Weights of a small GPT-style language model, trained from scratch on English Wikipedia.
Size: 26 layers, width 448, 7 heads of 64 (1 for keys and values), MLP 1792 tanh GELU, vocabulary 2048, 55.2M parameters.
Architecture: LayerNorm before each block, learned positions, biases, tied embeddings.
MLP neurons of a small language model. Each row is named by its layer, matrix (down: output weights) and neuron, and shows model dimensions 0-148. Each number is 128 + 32 x the weight over its row's rms, rounded and kept within 0 to 255. Numbers have three digits each.
A block is one neuron, or neurons of one layer that tend to fire together. Before each block is what it responds to, as a language model described it from the Wikipedia text at the highest values.

Description: Word-internal pieces that continue a word already begun, often inflections or stems, e.g. reintro-duc-ed, appro-x-imately, help-ed, de-gre-e.
L7.down34:094211140150130136130089111136160131151152181118120190129098148152076134208146146048137088159084159077119112135101142122137129174092129092123144101189135142096092099138119103094112045108114178098139091153167132151132184183133091135071113140178115112127123127105139081100165112078174091131143127135211136098134100143127137124145131158036151163111157159129138024133136151118094145148121122117137112171121155086084127163098157100130137139170154132106
L7.down57:105136119073138133249081128108154149144118069103172081171103105141135153114178091132157128135136122101063088144093112138090155169137138095166168106191125131089147027132142074150090170121137113090099110083072107123096133130126140146134111142118135141117138135133123196148090128165120120134175086138188140118117088137201124112090176147050196118125160125143089153101184126165164181077150166102103165127110189111127130113088132140141119128143080140111
L7.down124:169086113078102092144077153124107160137126079142122130112176059085118156119156177118139157135102145148108111197112137135104170197114088143146174135125115162200122142027166110151139109152125198119076112176175111177141129134080086119089182157125156205093113129096105118153142139139102133133147086184166153174084117091124163094121118087167166130141111134130065109133197112127135141165097123124131140074039123148137112132135130175145102122132105166151
L7.down255:200151183117098079120216088167158132099141148114107153142104160119128140096110099170133156111091088111139110135082134189159113092165093083140089135134074151209131117145053158176083141142144079138089147144150147102130163078100137155111168094070114146122122146165155145154098110122112115148153167129153146122193160116131161128158157146106159065116100157105147066101157119102102136099106144115098073105128078141142125142124118141208123071127152108110
L7.down503:075158139075163172104068138146156123178080113145087109121107141141160145142041114101100098122105133146144101101100141156129126155122159119128126100107167096159089142132105153185124099122108148137153116112136176181139150130106096144124106123186137107154146129109115129128096106118210093133163112062143115113090145093105101100143118112080173152161156105109119153067135133139091097140130145112164184128173151114137153183137178132097151150149131164154
L7.down578:100111167146143159151150132116171134169128161080149118145138070113133069069147127114170179080123150133098145112078176152167092100138077114132100098165096161105116151116202112098120099135071070133227118161122081121118157131111113151130144114110118106150081144007113105045134142127143152159216094132150047094131166125135117107142084097135137079108108169129148102144133129120160169126120133128150132129102127110112148138131141086105133132106113130109
L7.down1648:106139181100166213171072055079110117167096139029169086139149125133143158106146093122126154118185151164117107096159107094093146151181152171184127145120131122157124148100103105149117091132027154136136154159117143140121124159131100132086156136122068116141118100134099132139116144121141124059105110110080118106142116123131171135121105145085118132110150116112089128109161169072082124144226127089178137134120121093065130148133159138116110102114161114121
L7.down1663:167128101177103121124142168173133137116136126067192140140140092106128163111140134118149120120167061158126114087171201120180133159166136129099070133115148182123100168181080134121134119057162110088145187160112099097138167080163090166095083111104116209145131118130113112111127147104153165110092109159114098127201098110125122162120134136140108137118126117098147172133152071095119103108129159184107160109094086121090132132073072100133086185113099100140

Description: Inflectional endings (-ed, -ing, -d) completing verbs of saying or reporting, such as stated, explained, noting, saying, often before "that"; also other word-final pieces and conjunctions.
L20.down196:123129151099083133195141092111130114154184083106113135166089122137151133106093094137134096133085210173102176083222113048115047093099097120145103081158139168157159167115081110152120145135128159133149147117096191120182127147149127099154080164075153082134122078166115134104200186107187111123173171110099118201137133139131138120139094112082153145053131126107181134124144160141181163100153197109138161124108160142160161171094084184150129112123149122108
L20.down874:092171131115167154157144088122206123197178161088062076122051109134119087179146148140141167104160114075137125087148113107174108106095131137118165176156154093119100182131123130108127123126085149166090076140163093129123137099132140120110114096105106128114151151138123075146179183105073155139094141112199167121189085122156125135153138113148106096107103140091101189095190141132180104125109092149147112119091128147141124122198112153114087182155187126174
L20.down1122:142127141146142126150114141107139102126074159053092123144143099091092090091124162086128164146125191168158180153178104162173136138095128092138094140163164136170138142120144078135131174142179085191126175162162079133133200149104088095117132180072111160134174125122106143101137175109089111144144106157086078081195153122165106066137120106100096091141132150135100100086177109200123111129119095169107165126147125115151095099106120136120170161141128138143
L20.down1129:197097134100131173182130105185145159089127106119093116113116125131123117113110134130117162132089085102163155128097087126094081183129124097090097176060090135138121117159081151162138190085068177079117157157164108178154136114094181107149126161123179126111129097159147104172174208087130113146076154110115094144143114118079164122096076119095167106127162152135123124107060121114130119071142124121205160122134097134141078064152100083196146159160130124132
L20.down1266:087125107126142123160071182151158159118132087134109136119121137146131143144187169126110140148093155125147166157129147143139121105079135063088172157087149161109083156121162101145102093166176151179129089076117114166191145152153091170115145195142134148197186121112155158113191083088164119148122104124147115103135133141133134188125124152161133156105166083157166151119174121126091127140081121122127159135118152074203218142119146206112156204105115174125
L20.down1272:103041159113150159162163120171148123207088163172122123110165110140121116125073153095172126118110123164099142121132127124127163157053128071066156150083120122085131127111072116133155174146131167115132146139128126160145098156138136067107116163145090169125078104133118120103161120105133127106099159193148135137108127129153098088091100156102155143151148063092113108076141109077124122169103105126154153136110070137164140109099181117199103148192096120152
L20.down1301:156129128156139148123141112110073124169132106150112164135152151098108137127148124137145170095114153167205175104118143142133088121138087084163134122113096144149154122138160083168181102150093106209182127137122191137121111147129108147112104137091075111145127119206107101134115057124087131144108114104129117146167067093109146158136098115105129092138126215196160138134133131133140157126111092116147102145138111076116128140120109128151111183105125114122
L20.down1457:099113155188138075140148166126136130114107074117090111095121124111151161102092117128148110162149168166127076106173116166129108132136162118100104106125192121054196134122138079099054143129159087121158111097148126150069142103119121136139119117103146113147147070180167143184096142162143148113078148159104120101147131153174092111082077141125189124194128092115155125134130173161110115124123110107100077117147071105167202154166158082109137191155186135142

Description: Word-piece continuations right after a fragment ending in o or y, often "so"/"ho", such as so-ur-ces, so-cc-er, ho-s-pital, Ky-r-gyzstan.
L7.down74:176162155134124103107153154172166129128150139145123139137139175145145166058127159105115089116131164115144128193094128127139115139120120126174115100105085104179064157098097109136105144098141118117181077142142105108086134068080141172124136133154136087137170187116085109116152123143109177152171106167193141117109104149125154162129071131119110195103166097109111145208159116125126092134101098065113199140117150111215098129122120155137090108108070116176
L7.down469:178133113160117134118131188075127138124093085156107090178109113138138158149120077208078187190147148128084067146125155139127104109094101129107159148120096104109114151122152108098079166146126171178145106156117096088138128124114146086109149137104153138155040150172163084066113141128118059126183099184103157106209130071118155125171141124105119114125108176145116079131115140130151116146145113133132212119166123135113176138154099148157156103146178107130
L7.down552:117140116129100136139161097083143142150115112150115151149137177105158102188132166073141146134156148095188148118126105114119143037112132069162186136126179112088099066145080091185180169129120084153094134124192168110090094150085134155174120101127073117127132142105111120086139127083053081118119198091151158137146127096095163134112137144201099161144134055080148113122098133179115107165152109163167100098131081083088133124132183179062132164162147112122
L7.down687:160148162168145126171173168146178100143105095113128161155093183144155171149089081091210100114109125174129203108160080134117181117135190088194154106158149162134177163143138124126154133130168152134155140181103171150144159068146114154216148135044151146190120130128103124084161114118157097081093196132122191122116160168142106113167116134119125140116132097132119116148105115089181128112155124150102099126079130095085116080093136141095085124125134121117
L7.down751:160066132127179167127110125143119148112143161135151145136111169132148114065120164149185117171143116092095179137115124121174161090165165091115170132152145148198079229114060117160104135116136081113123125126127091128131136092073153131072054136107117081173144130072085167129174100174069086132137113134127132145133101102129170168095140165225124049158160151087115110175088161152152119126164113135106109159145107180150100191114077124158145123086127107140
L7.down1074:132171127173167153104149162116083102115143140091144079106104133166125114100110140117127156125078099138129178134115110082080149116106163125106071138139099155148146142121114129107128074156179129187097180158136111095208112143145136168130110134079135078134142139121094153137163145140111139106140099070145146117159171134088185129119103152131170060115106097136066121196108118149122136133109154140108177183088127164151098138130114087076101084066141079068
L7.down1472:114084135137109119176164124114122167197088128071171103133099117114119142157123140132097102111109159192158099134148134109132129120154103110130134113148129100150143057119095129147019095110165092152113211083151106044154132176158157145080155137150125133139154108143117072221083114168175144129136166067184012146130097096128095062099140143075141126154085141146079096131167179135124137076127155152137138084168109117166142101074154215096147150140162118103
L7.down1705:094153162117086132160129161155120090114102145170146105162132117178062121166131087144145131115134103179140135112098084141112188133096100179116182149132127147102104168127131079143108153163114078082124135116153089128141180092119128138111105092124100166158114162143067129091131096131113078159143125180100138134135131118068143113189103123187138095086142116093152179140089102121112166147117041105123137199139079110113120188129129093183082142164123117121

Description: Final word pieces that complete past or present verbs of saying or showing before a clause, as in claim-ed, show-ed, reveal-s; weaker on other verb endings, table pipes and name fragments.
L19.down340:091131110177156184116149121085103151153108100105112108074166165174144089122157144076133125111081123143116129145100150073122088116134133120135141091163119138094109098148201110151118097083129144119142116131128160160109113120124129050105137165104076134198165118130110126103130123147072075168143143128096127136119209173118165078163159098084126165141138123155132154138129147116064070158139125131153093142126157002155131117152128070130138064095090096141